{"n_kv_head": 15, "head_dim": 64, "activation": "swiglu", "final_lr_fraction": 0.02, "train_tokens": 630100000}
MLP neurons of a small language model. Each row is named by its layer, matrix (down: output weights) and neuron, and shows model dimensions 32-159. Each number is 50 + 15 x the weight over its row's rms, rounded and kept within 0 to 99. A neuron's up and down rows have the sign that makes its largest values positive.
After each neuron's rows is what it responds to, as a language model described it from the Wikipedia text at the highest values.

L5.down1639:57 56 43 37 50 42 86 27 50 04 56 65 46 39 54 61 66 65 86 45 56 31 63 43 38 61 17 44 50 69 45 48 48 60 54 34 33 41 63 33 53 62 56 64 50 74 56 46 47 48 17 53 53 36 69 69 55 56 58 67 28 65 66 33 51 46 50 46 56 50 43 59 62 70 34 52 55 65 41 54 60 42 64 04 32 82 49 42 59 52 50 55 32 61 71 53 33 52 76 61 44 54 44 82 61 40 50 66 68 22 30 51 57 55 36 65 72 67 46 57 57 61 39 62 59 59 59 69
Titles and political entities

L5.down3:52 31 16 92 45 54 20 62 28 53 38 77 59 49 39 64 43 34 49 55 51 48 74 58 65 55 58 38 34 34 30 30 46 38 55 76 41 56 33 60 59 59 28 43 42 37 50 69 43 49 54 42 20 65 45 53 43 67 62 49 46 44 68 76 60 55 68 54 18 50 40 54 33 35 64 48 26 51 96 31 48 42 30 56 59 79 57 08 46 44 44 60 26 60 62 54 61 57 47 56 68 44 33 44 75 54 41 57 60 35 30 52 47 32 60 44 41 50 50 64 55 39 44 57 57 58 32 57
Indefinite article "a"

L4.down1134:52 56 42 60 71 37 37 45 66 45 49 61 57 42 44 41 54 49 50 54 42 23 53 64 35 77 38 19 80 74 33 70 73 69 58 49 54 72 49 39 32 24 59 49 52 41 43 31 48 58 68 44 39 58 39 37 69 64 52 90 66 55 43 66 43 56 70 53 74 99 32 41 65 34 47 43 75 32 65 47 72 40 25 71 41 68 53 46 56 25 68 28 34 39 61 61 48 63 59 36 65 22 37 53 31 29 44 40 59 74 46 69 48 62 50 26 50 11 53 54 55 44 35 54 52 42 63 42
Passive verb chain filler

L3.down1092:28 64 30 43 63 36 60 54 55 82 63 46 43 64 31 28 45 83 36 35 84 56 38 47 41 56 40 61 38 49 63 62 66 55 37 47 53 26 33 62 62 55 63 64 36 70 47 44 48 49 34 34 55 60 41 55 67 39 39 53 59 46 54 52 60 37 40 49 62 46 44 50 45 70 65 47 63 55 44 50 33 40 61 63 48 50 37 65 46 42 47 36 37 65 81 59 46 55 52 54 45 45 43 34 61 51 47 36 50 31 47 52 58 35 31 44 57 52 34 15 65 48 76 39 52 49 49 35
Decimal digits after point

L3.down936:25 58 68 53 62 65 39 23 63 33 56 32 50 58 52 26 55 35 33 61 49 55 45 33 46 25 56 61 53 41 64 51 39 47 55 37 48 62 17 34 37 39 53 59 75 61 47 53 44 35 44 51 55 38 36 54 65 61 69 56 36 39 50 61 34 45 27 26 33 44 90 65 50 35 60 49 22 34 31 30 53 55 67 68 21 44 40 31 33 48 68 53 31 72 37 80 46 49 34 45 14 44 45 73 51 46 25 30 59 55 24 39 44 50 62 72 44 31 36 47 46 53 33 40 25 40 54 49
Citation and abbreviation periods

L5.down452:52 79 48 46 36 32 52 26 41 44 54 62 58 43 74 75 48 46 74 69 60 80 43 51 34 39 57 44 35 38 45 48 68 61 55 47 47 17 18 55 03 62 27 53 50 34 51 44 39 49 50 62 62 61 43 50 52 46 50 35 35 55 68 54 80 35 27 56 70 51 55 57 55 40 60 99 46 52 61 40 60 44 78 52 57 25 26 58 43 22 61 26 31 62 41 50 32 31 83 61 47 39 56 52 59 54 74 57 52 66 26 36 76 63 42 47 43 64 48 56 53 45 67 39 46 31 58 22
Place-name hierarchy connectors

L3.down838:37 33 72 48 38 46 60 61 60 54 21 45 47 65 44 61 55 30 32 53 42 57 76 55 51 37 60 39 34 51 36 55 68 35 31 35 12 53 37 32 56 43 23 58 45 49 47 27 46 51 62 39 49 34 59 21 36 43 25 57 68 67 64 53 39 56 56 29 62 59 58 28 43 61 42 61 77 47 99 50 68 41 48 49 49 42 64 45 58 71 37 46 56 57 39 43 43 41 41 52 52 57 46 49 36 41 49 46 58 78 51 38 59 54 35 34 69 20 15 24 53 48 24 55 55 62 66 34
Time-reference anaphora "that"

L5.down1201:71 46 87 54 64 50 48 44 50 60 47 38 54 79 23 13 61 48 63 47 80 81 56 63 58 55 49 57 50 44 44 53 57 42 31 65 65 66 65 86 40 49 30 53 55 57 44 39 48 57 36 34 70 79 52 53 74 31 52 83 42 51 12 37 68 49 55 40 54 79 33 55 62 56 45 85 65 55 69 55 64 49 55 50 58 66 49 44 63 41 61 49 62 56 70 72 43 53 66 58 68 49 53 42 63 51 90 50 46 53 49 48 52 43 70 48 59 62 29 49 34 58 68 54 34 44 49 70
Table pipes and word-pieces

L3.down801:47 63 49 42 62 36 26 34 66 53 52 62 64 57 39 68 68 52 81 34 49 61 73 39 60 57 56 08 64 37 66 71 37 59 59 58 28 46 72 50 62 53 56 62 45 71 71 38 25 47 33 30 45 53 50 83 34 45 42 59 49 56 66 59 45 46 49 63 49 62 27 57 66 44 37 57 36 32 67 62 64 52 35 56 56 44 50 49 29 49 47 30 50 66 47 58 34 46 55 36 39 35 38 65 41 40 51 46 09 27 44 46 61 37 20 64 56 22 49 48 50 47 31 57 64 37 58 50
Table vote-count numbers

L3.down702:61 74 60 48 70 64 39 56 49 66 52 52 67 57 64 29 49 23 27 21 28 59 60 65 18 62 40 65 44 52 35 49 42 62 44 51 58 79 50 41 61 52 48 67 76 45 35 50 40 42 45 41 50 76 56 63 60 23 70 43 69 54 58 55 47 49 49 64 50 53 49 27 63 53 43 76 55 51 61 35 73 47 66 74 57 69 32 57 47 14 51 68 57 03 41 59 68 72 30 52 54 40 46 29 59 63 33 86 70 48 46 48 21 31 47 34 35 26 46 38 51 54 76 50 71 76 66 72
Opening quotes and prefixes

L4.down700:32 40 21 21 40 34 25 43 42 70 60 48 25 66 45 55 28 51 44 47 44 35 57 56 68 68 21 76 29 28 46 49 63 60 40 50 58 55 52 48 52 43 44 66 39 42 41 36 34 46 51 71 47 46 13 45 60 48 42 46 49 72 67 36 54 35 73 77 40 55 53 46 51 35 29 48 53 42 72 34 70 32 29 57 32 17 18 43 57 49 70 32 44 43 16 55 47 50 75 28 56 42 25 29 55 50 34 72 55 72 42 71 67 48 72 51 58 31 34 40 48 43 64 71 52 33 73 41
Prepositional that/which

L4.down770:50 58 52 55 31 22 49 50 55 54 53 58 47 65 41 77 43 61 67 46 42 43 86 30 45 68 59 33 60 54 74 38 32 39 72 65 43 41 36 45 47 50 45 71 38 43 49 16 38 42 30 52 91 57 49 50 50 52 64 72 42 59 51 48 45 34 56 64 55 72 41 36 28 46 49 38 23 36 15 35 74 66 56 70 37 54 45 48 77 62 42 45 47 25 38 79 54 55 63 79 73 55 56 58 59 47 32 65 42 32 57 42 85 70 39 37 56 38 25 42 54 24 28 32 29 61 56 59
Mid-word name fragments

L4.down1381:42 57 56 44 30 67 49 32 50 55 73 49 52 62 28 55 53 43 32 64 45 39 67 30 67 47 37 39 38 76 52 50 35 45 52 54 53 36 42 24 72 40 31 66 73 50 53 37 52 74 63 52 44 42 26 48 45 48 44 57 59 20 59 39 47 53 35 74 49 50 52 57 34 27 49 50 30 61 50 54 36 55 38 44 79 70 77 42 37 57 73 58 38 29 34 64 62 39 55 42 50 53 39 72 61 59 38 28 53 37 46 56 44 43 32 22 87 28 69 43 77 49 66 67 66 50 38 46
Table breaks and sl-

L4.down175:31 43 36 44 58 64 51 61 44 35 60 62 89 30 63 60 39 56 48 54 55 65 49 49 41 56 46 40 59 49 27 54 60 65 59 61 32 24 70 61 45 47 49 39 47 36 51 19 42 68 48 61 50 62 56 63 59 49 55 17 70 51 57 71 40 51 63 48 43 54 42 34 36 34 53 62 75 36 47 39 39 33 56 51 52 53 53 42 58 41 34 35 37 29 42 23 35 42 36 56 91 58 48 59 61 39 75 51 42 48 47 55 63 65 41 29 65 44 50 60 43 58 38 56 60 36 30 40
Wiki markup and structure tokens

L5.down1139:35 62 54 51 47 90 36 33 55 34 53 18 39 47 40 59 73 31 57 39 18 68 49 49 55 45 50 74 84 32 66 43 49 53 34 54 62 49 35 41 59 69 54 29 66 67 51 61 60 42 70 35 25 25 57 54 46 69 61 39 38 76 30 67 55 61 41 46 48 56 62 54 28 76 53 69 42 58 72 79 42 53 75 55 61 63 66 75 44 72 39 66 58 38 51 39 32 57 60 56 52 48 62 50 50 44 52 84 52 32 50 78 61 50 36 61 82 40 53 64 55 64 59 75 66 46 33 45
Section heading closers

L5.down476:76 56 29 59 83 39 67 76 66 38 77 61 86 48 38 64 71 60 28 37 48 43 45 48 24 62 51 45 52 25 49 34 69 42 60 64 48 62 64 69 85 22 62 45 54 78 46 48 36 71 63 38 47 58 64 52 38 47 43 72 61 48 51 57 49 48 41 48 52 52 38 79 45 48 53 39 55 33 53 47 44 56 44 48 54 46 82 45 83 51 57 57 91 40 48 09 57 53 40 65 70 69 62 54 39 68 31 73 47 63 54 32 72 66 45 24 33 16 83 40 14 67 38 63 55 44 70 58
Anaphoric that/this, year digits

L4.down788:55 33 54 48 50 74 25 45 40 57 37 17 32 43 63 29 77 50 31 57 41 92 37 63 55 60 26 45 36 49 07 68 49 55 76 61 70 44 44 42 61 46 20 31 44 32 67 28 44 42 80 77 67 47 52 50 18 61 48 36 40 61 72 30 40 71 52 56 43 53 52 51 57 57 55 61 62 90 52 63 43 56 47 44 74 42 32 29 68 53 31 38 51 15 68 70 30 54 60 44 17 44 33 57 60 43 57 77 33 48 29 44 61 36 48 38 54 55 54 56 60 67 18 74 45 45 62 87
List item onsets

L5.down48:52 29 45 16 44 67 52 50 51 43 47 54 38 42 34 63 44 37 40 24 52 60 45 45 44 53 36 42 34 36 59 38 37 33 50 57 46 41 30 37 19 58 53 45 42 72 35 51 52 63 48 58 47 38 44 69 58 31 26 71 65 64 44 48 41 47 57 60 35 50 64 61 43 38 48 50 32 75 60 43 54 30 48 67 31 57 47 37 55 67 46 31 94 46 41 41 56 65 58 52 51 43 37 50 64 57 43 62 28 34 41 44 56 46 93 25 44 41 23 58 45 64 50 48 54 45 67 32
List final conjunction

L4.down278:38 50 52 35 42 50 48 70 55 58 31 37 41 45 49 19 51 33 71 55 30 54 92 61 53 34 61 56 56 48 63 43 72 45 39 42 54 22 49 43 48 40 62 44 44 71 56 42 75 36 31 50 55 44 38 59 61 54 41 55 50 53 51 51 60 36 50 45 45 77 54 46 68 69 19 49 52 42 56 57 46 28 37 67 76 51 52 29 27 20 47 50 57 34 94 66 57 44 52 56 54 51 55 50 46 48 32 65 00 52 58 31 69 53 35 58 68 69 48 58 51 46 37 56 61 31 72 71
Numeric table cells

L5.down1640:64 51 59 39 16 57 68 33 68 29 62 66 54 70 48 45 60 33 70 46 57 53 49 64 45 57 59 36 64 33 32 45 65 46 60 58 33 55 18 50 58 47 58 38 48 68 28 41 33 39 41 55 47 38 64 28 45 19 67 66 61 06 55 39 47 57 73 53 54 38 42 57 81 63 36 66 61 58 70 57 45 53 60 50 59 24 37 41 39 54 45 50 37 58 45 32 49 58 50 42 32 29 47 51 48 43 62 31 43 76 52 39 52 51 46 60 57 89 41 42 50 65 51 26 51 26 31 48
Stat-table cell separators

L3.down1711:40 57 80 45 49 49 63 58 41 30 41 75 61 33 28 44 56 57 63 41 26 42 50 62 54 56 61 51 47 50 32 30 75 50 51 30 48 65 47 76 37 47 63 57 27 53 74 53 55 42 78 53 38 73 19 59 48 55 33 77 51 55 31 30 42 31 36 79 46 67 64 33 53 53 63 20 62 61 60 33 72 17 66 44 58 41 16 60 56 59 49 40 55 38 63 44 19 45 37 62 89 40 54 76 44 52 66 59 34 41 44 64 26 59 43 55 18 76 70 41 56 51 48 44 42 35 39 49
Mid-word "-are/-ache/-ere" fragments

L5.down36:44 67 30 48 51 79 26 66 69 74 36 33 59 27 39 50 55 40 76 59 36 42 75 58 80 30 45 44 46 65 42 62 36 60 72 55 57 62 61 53 61 34 37 51 39 41 58 73 58 60 56 93 55 56 33 40 40 46 48 52 52 78 47 45 52 60 59 52 63 55 62 47 61 48 52 78 32 50 63 63 52 55 39 44 48 29 70 20 82 52 52 54 73 43 56 56 38 42 57 32 50 32 42 99 64 44 46 40 23 44 39 47 67 80 79 62 74 55 58 55 41 41 43 37 27 54 58 80
Completion of split units

L3.down177:40 72 42 31 49 36 74 41 76 26 23 54 50 43 69 53 68 44 67 84 54 34 24 50 53 46 16 46 39 85 44 30 29 35 69 42 50 40 38 47 50 54 72 57 43 63 31 52 45 44 66 53 72 49 25 58 48 62 74 49 29 53 16 57 59 65 56 52 48 39 35 42 61 35 43 27 21 60 48 34 50 86 39 40 57 49 42 31 59 72 43 22 45 48 43 68 49 34 58 34 40 52 62 45 48 54 48 23 50 55 60 64 44 60 44 58 53 64 52 59 66 62 44 47 47 44 59 54
Junctions between name parts

L4.down568:49 37 17 38 52 52 45 60 51 47 53 28 75 42 42 54 43 49 50 46 64 54 89 38 42 32 38 67 61 52 65 57 75 45 48 55 55 53 40 37 65 49 31 56 34 42 40 35 49 48 56 44 71 80 14 54 33 40 76 28 78 48 65 67 42 46 33 58 37 51 31 65 67 31 37 40 70 58 76 31 39 26 85 73 49 71 61 54 46 54 57 69 53 45 62 26 23 62 44 60 34 46 65 41 46 67 40 71 67 52 40 77 31 28 52 76 34 78 59 35 40 40 34 49 52 26 59 37
Names in headings, tables and references

L5.down86:54 42 48 58 60 10 80 43 73 50 41 28 57 21 67 54 48 61 59 96 37 68 29 40 46 45 59 39 55 74 45 46 64 58 34 20 29 45 38 66 29 51 45 60 74 40 50 52 45 49 48 50 15 45 47 58 35 37 49 59 72 42 47 33 51 57 58 57 68 57 54 44 50 22 32 48 50 52 34 68 57 64 50 36 61 49 51 52 51 49 59 49 45 41 50 50 68 53 63 50 56 52 32 36 50 47 49 55 24 60 32 41 58 45 40 69 64 27 48 74 61 58 33 39 30 29 43 50
Mid-word continuation pieces

L4.down1038:43 54 51 60 18 49 34 57 44 58 41 45 60 40 72 58 25 36 39 40 57 59 31 21 50 64 15 65 48 31 23 65 53 45 38 60 70 56 56 89 69 38 42 54 39 40 65 54 59 35 56 45 60 28 33 49 52 37 62 54 35 48 67 46 59 42 80 83 67 14 66 77 97 71 76 69 10 51 58 62 67 75 43 35 40 70 39 24 63 60 52 45 36 71 67 59 38 79 77 63 43 67 55 38 65 40 59 68 65 34 46 59 53 42 60 31 67 65 58 45 63 31 40 25 45 39 63 48
Number continuation digits

L3.down516:57 35 50 40 51 29 37 67 27 55 60 60 64 42 60 64 47 59 41 40 38 72 49 69 46 38 66 40 49 63 56 38 37 36 41 77 52 50 56 28 45 25 67 41 38 44 31 25 43 51 54 47 49 60 92 31 34 86 68 43 56 61 33 41 38 68 27 83 44 36 54 61 61 56 39 33 62 61 27 02 33 76 43 53 62 36 43 84 45 68 51 38 37 40 47 62 61 35 50 43 82 53 38 59 56 40 23 37 57 53 58 50 44 42 38 31 44 73 39 49 58 54 54 73 64 42 49 45
Coordinating "and" joins

L4.down1251:53 39 64 46 45 60 54 53 52 54 37 41 52 63 49 42 52 68 34 31 54 71 25 06 44 30 37 59 37 61 39 44 13 48 59 35 62 31 69 69 71 49 47 56 61 26 59 60 68 44 67 41 37 64 55 51 40 52 61 65 57 56 45 63 67 53 71 51 69 39 56 38 63 41 59 36 77 42 53 58 58 42 76 49 72 50 42 46 28 68 53 43 56 41 72 36 15 41 33 47 44 47 60 52 32 48 60 67 75 36 49 64 47 45 35 55 58 43 43 42 61 52 51 47 67 35 36 48
Name-interrupting punctuation

L3.down895:53 72 28 18 69 39 52 56 53 58 67 76 64 35 64 64 60 58 34 59 48 40 32 71 60 25 46 50 55 35 51 47 66 45 38 48 48 68 56 60 45 43 30 69 42 34 39 55 38 53 84 49 75 62 40 39 75 80 59 71 43 26 50 18 19 50 74 31 14 63 49 40 71 39 45 46 35 55 43 43 85 59 37 53 41 56 57 35 46 41 82 59 52 48 51 54 56 39 59 42 37 37 25 64 50 62 55 55 52 42 43 39 55 45 47 58 93 57 54 77 29 24 35 62 32 40 86 46
Paragraph break tokens

L5.down1541:49 60 35 39 63 51 52 48 59 43 74 40 44 60 44 74 43 51 39 70 49 46 50 50 45 55 37 31 71 50 46 38 50 43 59 33 34 62 64 29 40 45 47 77 51 65 40 08 28 64 53 50 47 53 63 54 78 34 47 55 64 85 39 63 70 45 75 86 54 63 20 45 69 54 21 47 25 46 66 56 38 38 28 47 46 50 41 22 61 24 50 49 60 48 55 55 37 35 53 50 85 39 78 56 32 37 31 54 28 86 34 39 66 49 17 43 43 63 53 38 51 20 71 47 83 39 46 59
Hedging adverbs and word endings

L3.down1328:67 61 23 54 49 36 40 32 53 59 50 30 55 64 37 32 45 75 53 66 57 65 50 41 60 60 27 65 34 50 47 72 53 65 44 85 66 30 58 46 23 68 49 58 70 42 50 59 60 76 42 40 51 66 54 48 41 38 37 30 51 46 27 50 81 69 50 65 47 43 41 48 37 29 77 38 41 42 70 43 51 67 68 68 40 81 27 49 49 34 51 44 33 70 44 78 33 53 38 18 59 62 38 62 92 57 35 29 44 20 48 52 44 61 44 50 53 78 34 56 33 61 62 25 43 28 47 32
Motion toward destinations

L4.down1061:48 59 50 39 50 52 55 58 33 29 56 74 42 26 26 37 60 43 48 54 48 42 67 49 50 33 40 59 44 61 53 48 69 43 56 38 50 83 50 56 76 10 31 34 39 57 26 69 80 44 91 73 28 48 28 73 45 44 54 89 48 62 68 60 38 49 47 81 81 66 68 24 70 74 65 49 26 44 50 58 59 45 51 54 64 58 37 33 59 44 44 14 32 49 34 38 51 68 66 68 73 50 68 73 44 59 43 43 47 61 60 57 47 45 45 45 72 57 51 50 44 46 40 37 51 33 61 58
Mid-name pieces and table separators

L4.down1181:51 27 63 59 47 58 29 75 39 53 51 47 36 63 47 59 60 52 61 46 62 65 36 50 82 38 54 35 80 46 49 49 31 49 34 37 56 39 52 48 35 05 48 63 45 65 61 52 39 54 43 63 50 38 65 42 36 63 54 45 68 70 51 57 49 45 53 31 28 64 51 48 52 33 73 55 86 46 52 41 49 37 53 62 49 57 48 46 56 45 48 54 85 24 73 40 63 75 62 74 60 77 38 47 54 59 71 88 53 58 29 56 35 43 23 72 45 38 56 42 36 55 30 51 37 43 66 56
Kinship nouns, name fragments

L5.down722:42 42 40 50 58 57 99 50 43 48 19 62 68 47 53 76 37 67 46 47 80 34 35 39 60 96 52 38 65 43 42 57 30 60 38 23 66 46 40 37 49 50 57 32 60 74 38 49 48 46 41 18 61 53 26 44 43 42 42 58 69 28 73 64 42 24 57 50 61 36 59 39 51 63 60 50 15 65 33 60 58 51 68 51 61 43 52 71 58 29 57 66 61 56 24 18 35 55 58 38 71 23 58 29 34 65 74 54 26 34 53 38 41 54 37 29 24 83 62 32 59 60 47 46 26 58 53 66
Closing delimiters of spans

L3.down778:26 49 50 56 38 68 50 61 48 61 34 60 28 63 37 59 57 62 65 46 12 51 22 29 33 54 54 49 45 34 69 61 71 66 48 68 46 66 46 65 62 38 68 37 68 56 38 74 44 60 80 61 47 72 72 49 61 47 43 56 54 39 37 53 23 60 65 52 74 69 76 41 52 58 83 34 45 57 26 43 56 26 29 46 46 32 61 47 58 40 69 34 62 40 46 42 77 51 38 47 35 48 47 53 71 10 58 64 35 54 58 48 68 64 44 56 46 21 59 33 40 64 63 55 42 53 70 85
Closing heading markers